Weights of a small GPT-style language model, trained from scratch on English Wikipedia: LayerNorm before each block, rotary positions.
MLP neurons of a small language model. Each row is named by its layer, matrix (gate and up: input weights; down: output weights) and neuron, and shows model dimensions 0-127. Each number is 128 + 32 x the weight over its row's rms, rounded and kept within 0 to 255. Numbers have three digits each. A neuron's up and down rows have the sign that makes its largest values positive.
After each neuron's rows, "fires before" lists the tokens most often just after its 100 highest values on Wikipedia text that the model never trained on.

L2.gate804:147081160128128099165129156121114114133042145146117129097147147131129098164094086089134101090142125116137129155182141103158118092130180104136120187121177113093083153054135060103171175139125103132091174187156112121072171127122163115126140173123147143114123125109133123072160117096118130066207125139103156151111128135152114098180228127097104133155144118120131126163158180152153120121104
L2.up804:167064149113157093204124103149128126095075160107128179156103092164098076174106089125070096139103109126124162126160159132170117101136147081096150124095126116074148146132120087119168162167098160126123165153132093106100083122101195061128088138122189141142130092143133123130160071146114169109141120174080156136110138119142137096149145100118161130115072075096092084211213148072138150092110
L2.down804:171120139120118111176124092172106091106133151121143146111113213175100120176126074111084101112099120151184105167167081101151121142090144080039180134122112116107091143147107079121122225184125134109152124187119151147117071111134200113130122077132175154170130115109184142072144078168120143155162048158113141120036099117155132132148109109128164118158075140142084109133211156134131146114124
fires before: " as", "ently", "ent", "up", "arter"

L8.gate902:134124170092124142138135133117097118095156148109201137162132091101048155087144107098098170126139131136136107094169122081090152129099134141152046188130120150071083111140142158147138141131177101157166121090170077157111150085101112139095173075109144078153121113106136167136134146148101156141117152058118162088143091097103138050124165162122094170122140189072126108129048095099165130178088
L8.up902:100131115143131185143104178132120149147112089120181174190089150130084092146125099090124094172123101097172118184120130144108111068063130116147162105171048121108114165089085121063141154141082177081083163126134132131078182146198145134188127099186057108128049101094164150116078128114165129089144158136085111197133133130139103106103087120063100156170156078083126136106125170053123109174128
L8.down902:158140131148059103133135149137054125109105101105159108165121061125062068123104154133113114134065184147162066115125094079080233127092183151131125047141114182099139127149177105071140198151130183153124176164206164163123116133121063079134136031146190148111112091110167158092058121063138098144118109141120151131176150109122127104091163123152163121104146155120165156163085128101155155141094
fires before: " |", "″", " 19", "ut", " 15"

L2.gate829:117127144149144116138172065124127101110087105131143116126094103111075123083124107189178150126100120130168155112139087123175128098152132136114148123132147201110069170165166107070187077129147086179142136100130181165164120139083130119141126085147103136132139112131087188074126129096156054144107123094155146113082104146015057120165157173082079087097085098153056158055138140128069127154162
L2.up829:128094161142119070167089036116121073114138043108091137114085105117167146146119100158115130171120109171131170134099092096116101172094102173119125111149149116159066159199120142135150083142153074157087121119130151192111082128039153126117145127156124096162146165140160127060103155142177075170055169136090117118042092122078069192144156125108137079113110212090139132105110116092124110070121
L2.down829:111088204192184142191142101052167103172132081184128080098098128124190172157076165102070130101120118119124113116115135097136156143125167151126102149125126134080088098125111144151096129097170031150073090146092133145047133120057118134141174099105150150116124176103132180188124104181181147133102189125067076109108132111152116134111134119139154072130079141128114121095164153105095142076128
fires before: "\n", " and"

L2.gate796:104133136143129154088105198185123103077137061115184167149171108121131126165080112143110150104138099111187168116127133108124121150108118151081234144095145161080055119123167098182101071121156127198107103087161127146158117145153126144152109096122178130101161099188144116052124107113088149110145091140111109153124141136111154122160061091140110153130131120130074095095138161161089101182113
L2.up796:103088136134070134119098101129125109087136142147121122109146157129146108099103118130090106136111087152122154071078107133091124117107100123081150131123129128125086109147126128158178107117142119123080100100135112186093173163093130080180128152104123112154159081101123121086169132090201116147152070160128131105142128122114127156193072201096129151131129172131140094125090128199131116139154
L2.down796:100133144164072133144122095141140128178145190151147131047110123173112144098119116128139137135130142161113120084098044106061146110113134107165172117104117114157118089195150200090156144129066174104130140138071139193064115165105142123130131127130097144153092098102143146121159136133255133206177108161141103111143126096163148223085118210158113146117127137119154182120122103158143133117164
fires before: "==", "The", "In", "===", "S", "On"

L2.gate613:097167122100102100108202128131128106137136093092123136117104126092181179131172141143181105140136163124129105164093129140105043176059129169130116095125098169118130158149150127088146091112129134121144068194164148174151126160096151156132118110138135086112099140082152166127140056117155115187144164103117095109156115197123130094113135111113164100144160098098146132118147130110115123185160
L2.up613:117129152103107146123118123142133115046203173142084175068149157139129115103106136117147138071105082140096136099097109106139099095147212114148118207125132144137193159105098169157150159160129078108116160161062113114157091115132082156134063097119115174110133166174115124102092171108166126083122122106087157176093099145125135160145031070127163210094133170124088120134074129130156144117149
L2.down613:109175192135095124105134092101099130098104077145075159122063138106141124127089158142170159084157135158142173152167161129128107138146127182128153138097118197124163154110131105098098143131170087102189131115134143187128125149181129128154109089173065137127094110151153138135124093140135104128120123106093088116134111123192114058142086172142089145162161077102158129146145142107212136200133
fires before: "\n", "es", "ed"

L4.gate556:094120093142145163051032119153173117136166157097156153082101143076097103116143098115155129100196104095102078155116103151131095096117129118152207154132136154128142111088149157095111143160129096168138143100117165161132164176166168115137136095105105144142163106110126138083126122124137101154114145097134140144077128138110118077084148155128095149101119101128119119136099127162092176140123
L4.up556:149094124117139098141135148113127098110120118143113138145169143069080142118130106165109138183183096117149055166065141169146102144086089152131073072115126104066194134127062103095125113142086179073156166132113177145119105111137133179158118144184112098081120148101094177065111076117116140175156123119117142137149104128139169144085111109171088126123100141096173132110090144104101118177115
L4.down556:072114146132198122121113121116106133129126081124075127115209112159110119132111099137139093132057136119116079091167052086116118135187147122135157121119118081135121133096113114083144121111100146196132104087109138065060146152128133156170102191091096148089123160065093111094129076141134136165136208151122160114142131179102180147166109129166124152184141154122119102079077130136100117126157
fires before: " |", ":", ";", " E", " D"

L7.gate489:137127105164139220099181153108138181034124118096181135112101117130105145124125125143164131087132087081052141114173109136137112081142169161194176130175107147129145156142119135120181124155113087125037156205054110110076171132158161191184196147053124190136154187144095143138148154141101165107140125052163139145106174133117088097101137071107077145147142078111111149142139160100149162125094
L7.up489:112138057135116121181092118155178106142157094100132064189140097176063174119137146145169108153092121152052101135142139167147114136112187171069099147101142115151151104118142140119150108158141141139076102158154155166146139203144118174152152065087160136111143121112121104107138122141130165088149201081125119154128084087142086091076126125127146147157188114045131129092137100162148138153150
L7.down489:137104112087195107133091130135095073104191089137132105169091169137162130126149149139136095125092160175091147153193135129138220147111107097147149145123170110076058112099202172150137104076163139144146095071196129164139082146110115067122118057155104126144107086121145189110120090143142126108112131147164107147109150128201081162161110116133126144164136083140130102123137120132164124126097
fires before: "\n"

L2.gate436:164104099161146109129177106172134145150136101146108143134142091132102157121157097119114128140098129128069073070184167141165121099146090162122136128115128094159148130113121161105108181139127125050117121160167055126152124090125126183131157163178076099150093103124094148212140159111073101161102146160096145147111103140137108118123169079101206169140170112109158132080104047131143119119178
L2.up436:124139096175129121100112093151098126105118110114179149114116147122088202149199135102156150161094119117186076129145120093121146143114107123114134126115117105125124124121138112101112151065183104114097131203174052093057156129148132187097111197112052139191146084230122151125027182130135091209165104119106129122115141123135097129136167150097141128119126125145115135077049136187130102115161
L2.down436:156107099091143118151162180125130107131120106136097161119116108093120127154112171186160130148108127159121135142163120142132105161163089129128130117126134092136146121142122071109120181170113143097136178127137157150184106109073151141119170128163111107101110126147128103102133129119123179134115126129105109091094108143140085107084132104121136125103154105153194132139152136082136129159097
fires before: "\n"

L2.gate790:129105118179127115161165107182114129165047135078085113078092148165101166185148183144174134113120091155136110078164073128145121135091144139105122119078120200121168131143096125127108122135138104149140119132131130119123093118116134165095130129101033091102143144155089167078132144090157076107131125110068109162105084131096068181148164070103132136127137170099159075145141126127088085172140
L2.up790:092145080145125080150192099144107122151068136143100129048092117204151103144128198145163119131119119152101133050142119133144058124114087152129163078084111151113150101148064101142119160148171116106138103132094201149117140123132120128081133099127083092113170109172143197084148149117152076137082134098081083115102092022128082179134122095128129178125115169087163099133137157131134121172123
L2.down790:109162082184097119138166094102088152106135104158178142096137129203131153140095140144137148100147189117123109091163167188115144108187107163127119150100091147152162090113128127123149197110205070131097105134129139169085112123104098133089117058139112108119118130160105220119137138100199181118131101081160113134148131117132134165162086098118141101178133113127183141048142120114151095186099
fires before: "\n"

L8.gate6:182111118161116125120098145123154119171109068137133101120147088131116158121106109171131156114099134106096105122169140095073129096129055115166120169112111123214128117142156128105127150116183118129168125062116176086150173068138147137136146162124172152100146135168140163125061115102119059129133119074132136118122151053080098118064127151129146090163126141133155105164159107167168083131144
L8.up6:104139097125119134133105118141124132127135158116144115145108146126137067143126168152078128164131138116134182085163145117083155069120152128124132069143115120106164064125106115130115213097077096076124139215140087151110133114181079080143136152134093064146090099144178126061129107156078176108118110128131169186121070136134118111086151141101149139152111041156114128126034148133123140105139
L8.down6:107137099130088159139143096170082106084148110169127125069152111119119144061099152103233144093108126155124092152104071194103098161142156142130102128146078011084115156112083104192088066164093103104104174153062178119122112152141161113133117096128138155083197096054180129165110159105171107121165101109172120127118124147119134134094091150153082178107129160104137092114197092107119126200129
fires before: " |", " ", ".", " Party"

L7.gate274:108043121163111139083105081164108103133201133093196120090137077081149157135174135141176087134122105100121096109158089134128133166083126162131143155146163118203160131117144128112128091134103148113110134119113090103056148156129140176109132111096124192125138166175189135115105135101124085110111137084180153181138149130082088077166070071154094105148162076173125105153127079111065128131147
L7.up274:110079156180164160102110095165115097147133112144122103144173090123114127102123162150134124138033128108089140121131107135094131155111094116122109211180180078084111103096126138101168111174118129112124120121167097142131150129099127156142165122118122170153092140162091104074120186140080124095106133112117162180069185092078118104146126082076102085159159117109090090127125105147105134155127
L7.down274:123111104151160117156140097135157109133132147121109106150142088146122095098127126138118140104120150119132118139130157139107132149128130152085162124116119000150090125133112147123153122199121114150142125136131118142143127138107105153150134112148122091122126136116149122125094135145104125115131131143136129160117135132143103119102113081139142105156119129092110126128143116124094136142102
fires before: "\n", " |"

L2.gate353:051166137139132149122150144091117110153131105091084140129094073099125105174099186133084099159125081075130114118148154092166134112087143164101103115177194163118191108106108105135137082080134126132180099131174155119152167134178103093165145117134136116100095145042121092100114216112132191108138140079126155131113146139114110029116135118104114124164068126075107148162113112175181141182135
L2.up353:126114113133131110098126192163088097122147135103177090107128103138166095162144100059089143128099111082097147104141182113163123073145134224119098158178137100135214130132101095097153111064134112127210100188183127125110173123139143094137160122150168107127099151114140127147149146131166123109133144098146143124054135108153149113142117123120124161135114158101157166150110107179108146151069
L2.down353:160131063116134130102119123147081103120090136128113102138116103125171076134117137078132122118101103167116099129128099150123129159171115173093148120110127028109125179138089111104105142102127115118125156100093038114064136148190122155126131139099136140149137166155133128132125159166106121147110180129164142113053113119165113141165122121078154121070095094129117169162053094136107161116109
fires before: " |", "\n", " D", ":", "ial", "ists"

L7.gate745:109176176115156131082112125099114166112112098075134130170116189073153116108109092088103121151067133128031099122126141109090116128146130164105139155108120158093141150145163175140098093188150136085068118163164132126125120132137098153136173139102189109131133096152155136116095131159127104084158191159134119104177132158176132091121163144087127202133155072124178104098126100125131176084140
L7.up745:108155096072160091096117118134034109087160122140135110114137104167147133114161139160073103134107106114138130109159170102136197114107124211138100137114146079097083099111084115191132067118099142149099107118156127100134107097114127072186124139121133083134138175100115141155138145171142104135147140088186174144145114136157178131136137119155075165106172089141106148103150098088054117096097
L7.down745:095131137089118152088164133097125152114118175121161152171108112080185074148129084199085157089164138140128156099120090112136191130143139148108178167121119128109139204061216122037121184167169123090143142139130134131086136097114165164089136106132090184142154101072110042193117098071130056126120108093127171143178187095135102115197158132121133149177120161137138084159174132140089111149141
fires before: " a", " an", "ase", " on", " the"

L13.gate1001:151130154136165116158129149156119055135120115109165127133159103129185119101109138072145094116122093118170140123165086146144130191072120137162123118132109103135144119130202141138112092146140139178112091183129106094103134147120181116094137103081045140107110142143153107108089154062140123080130125130108138132096168190104121136122083122110127082201214159087076188158153136110140155125143
L13.up1001:115141145075140179129130105155193127127141158106099101094188091137152149162176112149200143095114086115102124145157114154133118128108170087094146116145203116183079143147054154109114116122124114112072112100141076167095130082119143151115100152153095184061116112151119096099152094114064096136188102125144104190053129116130122164132097091134133126113123056171072118159141098091125122100175
L13.down1001:127097133164138115124108135107127141147088149119096115088117120201113140130129113121100098128108170109120107103112133109119115104136111136118158140087094255129133130112119130127133148119154111174117125141164105181141123127113129148139109132122104104093117135129123141146137111117136130166113114151127130107101117079151124166120162129159102148145138087125155107128142123132109092108177
fires before: "\n", " |"

L7.gate191:145108115085144062096121081128137103171087082165153119105141096106131117118117151084146125090141130133096141072130054170113109120110193183166156126133130172148068101188143124124116082102064060139128106067103098096163104110166126115117134146123094126097124111115122082161077089143110107130092134142135112144127128129044111127100119120164098141132135188108120158101081159136140104150169
L7.up191:115117141098169147082105161113131096131100156111151126192204055183149118089105138052151127069178148101114123106075079078157076137202177180125194145143093135088148153136190128094172119113119175145100089103135122111119073117147137110109179104129139154153152099108101120123057127150108128063131113142130156129196126104169080074171196112141179118081042160134135123137160086102147146137103
L7.down191:096145137088119123125144086144119176117128141125107159098142140139101157141148129146145141073104128098131075118166102178156149157100124129146150094169181066137079104132135128118183141135078094144118140127138115126173105138133140165111124157104078082100149141160100093142128101119160079093108104136063179127140073141142122122128170142164084087131159098102145131142122158113078145109088
fires before: " to", " the", ",", " his"

L2.gate458:108098126164064105144126089142110093152163083119123150110146117073125151143111182124115141138166161125095036122120132073140108154096105147021082149163085132116156151124156126142183096117111146134133123127130127098149150103201101137160130121170145154131095129115131112088182137097096123096074159091123119137188097115110134101193161114137111161179177070123140126158130177102179101126194
L2.up458:126133238117100147114107138161099133183141111073199135169184074082137119160120159119100219140107101123116123095078108132134125139129149101035205151170136119120169174147092110092126160104125093088153150132139122155098161166118159107153118161097124165132131098149076151106105110090104128120083118149127180096121193092174102124157175160143130116135147100137113104122131146148140121141127
L2.down458:112121196133128169112133142117044114157102145029155125158125077090146111165143087067076191099068087173162106128145194111088173115129091135115178132151136085119148133142137109169168139149145111100155104175118112166112136138131161110129111160144125174135217093121075131088164121146106114151058145106151114128119153096136100135131152119177109169146092072142131108076111061104092076129098
fires before: " |", ",", ".", "0"

L2.gate947:106111123150129090108087097129145105125109147174157129120202081067138070136054151132145143193154125086133182063102126106127167123104100132087144192124125163118091110154153137158190132091147088107077123151111100151099091148166152130172101098102099146211095137145153118143121090138109125068178072134102126131139124101125086121175126155104102121070164175113063125148104144099113116063093
L2.up947:143144100123094147097100163098161120113103135133132135130075128044127074085088138119199156138070079106097134092117116132137150132136128172105150126087113168127105129118113126112151102084121104105128162142187146145131164103129141102110145106103085128135129115134157137091074124127127159036166098114102139130115120094066071114202150176086073128161127195117175093186146151105123111097123
L2.down947:168187099142120146146099142137100141122156162089129124093111090127122118140131081141078114125122123127091099079129082120097138108125112156087152176088111068124097091159160194146158156109101163153142110152108112193090103133093125136153127093137137173143095077098155122128149131133165143133163147137157077120130118111144168102094114129174146152110159154131143200105130104112115187129090
fires before: "==", "===", "=", "|", "===="

L7.gate713:127121111110145163110171123132114144139156116130175122126120125119138183130072149086150040115106137105107060097183121128137138097106128121180097131152171137188129131090156186127119109112092192126119137176167126203128123158133125185108128099158096106126138138123146097145092158146155141079118161133166185153139085089080112077094110099086169075118161168143115109179124112072135108081160
L7.up713:150113148104114134144128078184120118133097129060123121129106182088153141187208152146137130105097108120120118046175115157127101169081107067110137139144127150152176097102136149138094128116161106121140172138100165174065156134150142130074129088032146158160067108102136089094123148182124045198159093152130177127084086164156113133076176121095146171100094163130115152133103100143121163091147
L7.down713:124106104123138120157123079148149134073086135095109112138153101139121092145125126155155083155118119122110136141086090148118138129092147121150157120107136015117155112139221139113110094207152071148135126150140110099128125167159117147075154133097064099155141117144150084113108134096151198138103135094135186151128179119130099176131156090154081142128165125103121128105114089085140122090129
fires before: "\n", " |"

L13.gate1021:154060123121142085125095165166076118116073097134152141158122080212120047147148103138136115087146082154084212147164122117155066157099185135155114162133132152125133115143161152122178138176116091186116141192146090152134126144132099136136131178068165146192120154147159085129114154122082136116106080115114138112110137110143138119103174089137127098121182107153183171085108148162135163128113
L13.up1021:109097156125151110105133120134083112158120173142150131111132089080186086135132113149113151117098134138125069151101089119167143165158130095086172130106122117134157115095147110083116138143171098091119104185104170046124159170137150188121140123148143134107132075146073094149140078076105130085141135111105126143187138151140085109072167137170142117155095124159112127097093103119098140113134
L13.down1021:142137173179132067101072125110070110171134082098130142122124145145129113141150109089070137147166114115110117122092102136134154151145150153118135073079105062092107183148081087123121173125066175156122102099131087116149122153128178129115137166143083129122111179133148187146093062111186101094098101140129137140082150140131118173094175123115097105115159128158161144076108118096117067141113
fires before: " of", " to", ":"

L2.gate1014:195177110165130074146130163109105094172188118099068112121120130149136131086125169118073131108123106084158086054094158111124147070131129110102116166143143159159122170108127185176177118146115110080095134151138138079163113118174166123157115138172164132130154144112114138094107165113139148120151093111138153092096117136100073121119150128142065181115093190101140146146150184050112088195137
L2.up1014:118177148216133111107142133164090100087111090068119207154114079142092096139060172127094148126138168121133126125083119116073083112096142122106076156175169115131161178106142073119100124130158161061175092140073019134156185132176099130096146139125146151117167106144125139113161150147101158111082115126161087129160122119182122086161150129099119145138164102115080122137073125159070098193129
L2.down1014:097139114154102154122131135117103090133162141155168189089128126137107098116136135151134146126108140121127181119131155080092128182074144165165180172142143174082164160102104051157098100181185089119132135142054067085160176104143103132200122172152141176076232085135168146077125178128091159140107120108164142120111122134144087144094094126124138116081082120102090152151104105101062086130124
fires before: " |", ".", "er", "p", ","

L2.gate810:139098162160165100088110120162142108050171106079157130161138154152104167079104179178158124121178107130126115103125188113164179130126152142130117148082201154132164172169142220063110138181119099148139132173129132131134131135177099185138147152118166129150151110183140089101124105111106101096165080161106125107125104128103111094134116142116155127152115108128150151129132143146123044125139
L2.up810:140094146150128133100129083193118167149150116086148144121173133117142123174143135134140149125152081201117124095119113121169106122153168142082151082113186146096133143141114138121082154161136164125107144135116138122079151132125129141185129099093102118097155093170121171122176093107048161105112073148064127136189188198122191077096118126129180125142167065097160111125151158109115116170144
L2.down810:108092165157085123115125163127097120137157131099116159122132120103144156137184133198099090118090111070095125143119168197162144105153113168087148141071221114025174145149119200132108098126125119155140139171126195121090187146148084149147143130121112123130139120197119150149099132139142088113084082121070096103152138137125173080139133147147174093138106109106127158100148099075130035148095
fires before: "\n", " /", ";", ":"

L5.gate462:121179089170096087097116153139172140140134088101118119115121133112128140131194154149048144095171135115092064059141101129049099150163109150149119074130128130189126135101107154059140140122062079119148150117079122095159201161157150176153165142157115135117129124153095141157102102079088122157122086170193153128143146138060116158138131129143157041124132125153129161182157141103173127123146
L5.up462:140112068151119125121147165115116116128170139131134101133123070064121170144128121091021145148093116147151094110156129140162103087080095097097127121105148150111097106134078052109123179066092116149128089137157131098167154145140118206067150099149094090107094119181175122108129127074102119122116103144167189164140122189087173079075107152156152082126068112128104112137138133090123138091123
L5.down462:119145155084118133175140113142098156151090135050150185148129141142126124129154114120169175110114080102135133119129120054117164123138071124107114091168111084109170137135061128147063089170094161122120161116118122081163125091222129138168111125114179106147180106096131211108168140082152143174087123101145129115159160087146079172134145141097119152093137150039093069138140114139161122139191
fires before: " |", "'", "',", "."

L7.gate377:110140082118155131117183117142150114109069110130217118133094145112133113119198140080133114120115163070134125066226081135112146117142096143138199165162071113147160136095127122166115127152197124099142133102202151109161133123087134109205124102098127119122147116127113057112146128159112160116138130133134072135128104110145217107167088161126162137188122105114129085168110118086197125121140
L7.up377:099143129140080151097097117116137093059110155106184115156150133150126208143175114192118140166092133122135138091113102142113116113155167129141052134169136138118164126086191101124179106112125105125090105135221101172117169115116127219122108177076133147144069131183147095158102165069134135109095153158134133133155162145140113153146146134124165152194113087159160170059116086137194170078157
L7.down377:075138153099126142198107154145092153112143077087120119127147070097157151151127130181098177124138140144144123110176081148114140087060137142168089198124125107104159119097103113051080129178212131063141149094119147141119061111106135101130142113154173110147151167149131094135126135135191105167078148101106122122117017124107144150116100128137169135078122115113106141104109104151146116157123
fires before: "\n"

L6.gate850:073127178064081160132161113090173108160077114085138117099081189127116146145094107070146172162217135134158123114109118126093088161050120135175121126135127202152066179102146183027120120154200130126132095136156177111119100128149112102139113162140203122146103132139197101146177125079149059103105167121136061119145111196129105140100103172074144119142138043162040165123129075133129072185129
L6.up850:159024133170129111117214202122086169138105134125103149137119112105126099210164134134100109122119131100199123109125159144144139125135124129163163123078121111064166173188119142152145131143155090126160102129097157138133116132103118117131114104141176118113090164113086204129158131176142147111109177093117151095115097070149119062116146131130172137092156101138160135122191087085232116116160
L6.down850:082133148045103094127146180112007156077138154218127122181107086075113157141088097058109114129152104105133131095034121077210157139118085205136130131102158087086145101056146103130146203121108062104151092100119113124155098138090135138168074086157084113116098163133072109115105126106173083147132138073169128137099136142097181093118128146136140168122157162153206177125127112114132110100194
fires before: " a", "\n", " an", " the", " American"

L2.gate540:164118108181163103118180064140133128097149145156109079074092107098063146107145144112141201128161189201147124126127165145136065179132178123114092141177113165131242172115098127106169126158088114114157119143061131134143127119136106091142116134133104187118126093148103147144160130131135179145079113148076175116139086117142168126110146173163099130114154084091130114132151133159136138136148
L2.up540:062101116071117109108142182133087120138134095161062153148143099084132145107113164111141112177146164175132123131149095099138070115096117122162138125149138129083125150106122146131101141169145186103185148038125171108101110191123116122113099159126142098133165145131070197099135081083115163191089164137133119113128130140113166103163149116138147125118139144124153182231193141086063122176127
L2.down540:076108165140077140135144143118125150168167183124113138207156069151140128173173143169104080127117144112144137128143162108112085076126131131099140172142097200105147102063149150163118160131111119094146179142124127104094131123123117183164111120135143169085132172126082146074093102135143136154111159130149132087202131081125144151152121158107091101116143160130150073150113151132152134139160
fires before: " |", ",", "0", ":", "th"

L13.gate582:094114129140089107141119145148138108125211175096142165123110159115164107136145172189178141085077163123124108091178104132189086133129174086170140161094080108143163127120201108135081172128101130149179120148181174108083186098110156161120106153130168101119132169155092109162153119105159141121087150091089133157116088173155146112150141113144127107146092128103081161166120147082161133170049
L13.up582:112092135121158125133133122113127181130175153153116125124136075149146136147126144071138164142091162102107109170094140165110044147116164087099125122151175129147109156103192097153092130103156111110163135143106052102109092133063122116113098123159147182112178149074110212101131137159148204093196111188145110108113069120112160173077150170129171140089159137123133160094124123130079144163098
L13.down582:196112178127134136191153100087134136129113098152104105148081138161142084078207135140159108098121130115137150144173138116198121119097184105130153107145057133072145143158184127092171145145148131100112159160073085091168121126106142129068136089153101142172143123120160147120121097193116157092091185100106113111110089161123132144127154090119142103136085142092107123067173134172156164134103
fires before: "ent", " the", "ently", "ence", "ing", "e"

L9.gate994:140067144167115148082080094122137104076149097133167121116067135105113134092203084121131119178141116173093121106113140131124081141077166157083086146110157132092160098103122142121146057125141065114094091107255185110095119145122132118149144137105176136143113121179182116069158151140102092163110164147086101100143156106170150181094128156093110128080159076106092137169131113080097121199157
L9.up994:152132133055134072097160071105052132136117090069160134120100230096119144124197069115130140107116111092139151116117146102117145129159111111158134135142107131080185151126138117178151107139109141123166141070154170106189086168114167133126177145135120102068176094162086104202108164129169121159123179156106139140080128117111125073130075156160114149160152113178160067082126145103111112097150
L9.down994:092165145112110120078137156082140106118148120125178135117091133095104125114118069138125174189118141166122167117158107189066136082131106169113086160131107122111125126173145126150167122099140174150124022086109125121119127161064096142139198162087151167136121060126114108129162136164134128113110158152082125145142096128161134129110089115073155136130114143133087141205163149117201088063123
fires before: " a", " an", " American"

L9.gate173:087084084084169111120120125124103134139148108117136137141062097084131137155141153082099133092109102073114102158096073145051131123115146155148132157120131150097107112170190098129125101136129118185183106118189126142129115155129110194145171094113169150126152101135149191081141111094120185121097150073165105140132134095121114115077101116124143102144111100121126124093160073109153114109147
L9.up173:126144133121140153136131061095165123133220121146147078103137120132099092096134127138226076188147111073098136069155165097073159100105133127100159082110104170177163090092085000134169133172182150134158130069115078129112088078128130115150115088111094127116091110092131153138120042146110158167134180136114150134142128179156095142131073159110076144154106113163140149131121143123161117190173
L9.down173:159140101148098082086187145174157192136147131154125119150168158147137149138117158085169086142130126226118155092093144095144058145125136126126132149100106103150043073108075158169075105140127157087053079101092161063104116092081155081120141146148120172134126168131119091140096153194108121154092129138108074088102113169164201162156169172130098109112136151152141123178147150073096177119145
fires before: " |", "–", ":", "."

L5.gate679:065095197142177139125151154127095109143106134102191153189115070139139134120089144092140092135147140113130077157061145095159086082158148141167154129136099190094101163151101146131094017105178075177160116115171124175099093159150108097148101100160134111091072117075145154134129143123147110136066139101092144116105142126100110108105140128131132105113144119139097202078150128118165096148119
L5.up679:135114176217131100116111103131122071143087145108158106107095150116103143119155140114013112067065099077130091028121119123150130093159152121172095111118136132125143099075080127108105138098181138152119087148141093053118096150092161134199064173154133119126102137123098157132145194137147129081103166131128144106100084125128154150146169173162125149093160064100113140099161095113130116095236
L5.down679:058122143095098062130143122105084119119097117140106129131120173066113147099096133125087105092112123150066106130134102076141115140123149095132150125159116150085117204137083125103116123138177085178103092149097122152054158094125164128155118094088160146142132114149144133189158121119153084113130130126129174116130139148167150099083161167148110170111197111097062135087121159133134143106086
fires before: "\n"

L13.gate890:147071130140125097133140132147168105098137111119121149189076086114132112147151167127119067093182120135156151084150160057089158070128107087124087115119177117095073149117121101100058162100130144090204139103125135113153034081118127133094159123154158133112177197114119098074135187128093126162129157172136123112090166126125139079158132107175135081192105115125083080119160160162085128105096
L13.up890:156082161077102124144188151121192141092123066114134113121148123103173124141197127138103069095129165117144069086089089155151138129201187146107154105172126162113133124139160117095126105107118183142120195125110104115102115082072133165127118052123163064110181140118162140100142060156090090100164140150143116140129110132119129144124112153106157125173136084206153136125112100185110125096101
L13.down890:113115099112152151137152120199149125134120148212111140087062162128149112173111114100164135151156143166146104072171109082108155106127145132065132137100076000121211159116110170150101100094111101062155129177117092158157087175121170069098144109101087132107098127130173077093164143221156178132189139134130161114170119153146123105138139134139129149103109108098147113154139100109103100154116
fires before: ",", ".", " in", " by", " as", " |"

L2.gate85:133111088135111176132103124100148149097076093098100158122146158100120089137143174136127113138077098184126112054105130162136162105158132123093130150107054174045141142109107180159170088116123104120043162193109131158121194110127133149105152146093131112065124124105161153109123119174090104099099141115139064113169086099081123180144132136118123123108083171146121141136121175132139098113152
L2.up85:126117116153106181085078098131112206069130172119080156102203145160088143165135182150109094160120048161235121101108128139136161110130155142104135130095079181129161124127104142169156117101085112132082137125118082157110107115182147130056135180101127117134115121094144189099135156143133148085108129130123124152193176124153105129198131116092108128088081124180133147152087171173139143061133
L2.down85:106084175144084120175127119101151109098073112114125116128164140088085118165132097115133125179122120185168129098108112055116131179160144143080094106111050055121082121143124130140130115129155114141102187177100124138131129123142154118107137159098126163065163114129124128141138111147143117081099139165117086160148089146118150144086148073150173128124135109131127072105134097119150123119126
fires before: ".", " |", "°", "′", ":"

L2.gate354:097144089105127152102154116128135140142141177085061182119092135058137117133095178135136175189140146110123138079113129098153140166086109173094162153111099120101170103091111119086062133129154150117182105120110125120172156167158163142131121156079164164099104103103184173104090115137115084094171044101165066141135182168083082073120177094176104158156155093072114108183118123108142139227132
L2.up354:130129194121129180133134120113119115116152160147117195072163160075228130098137162101124101160110137126113165140126133153159176126088099201130198096058120097112191108172124120130105121083114102137229140102066097129118107067131160142104069121129143136138138104113161072072102145123128152118099112189173156163098118202134134092137115137141107124132119138111080098177121104177120139123107
L2.down354:144136165115112071132095112139108077181115096103044159145149168091166149127127133070075125142068139142127155120139111160126100100113140131135150139109139046112165138162105122132109161120189087161152185125161131146129131057176152135111104094124111094127088151140155118073112147117137116192107121112128142071133147204162139120132095146130150116150087111074094099097149157143110114109166
fires before: "\n", ":", "N"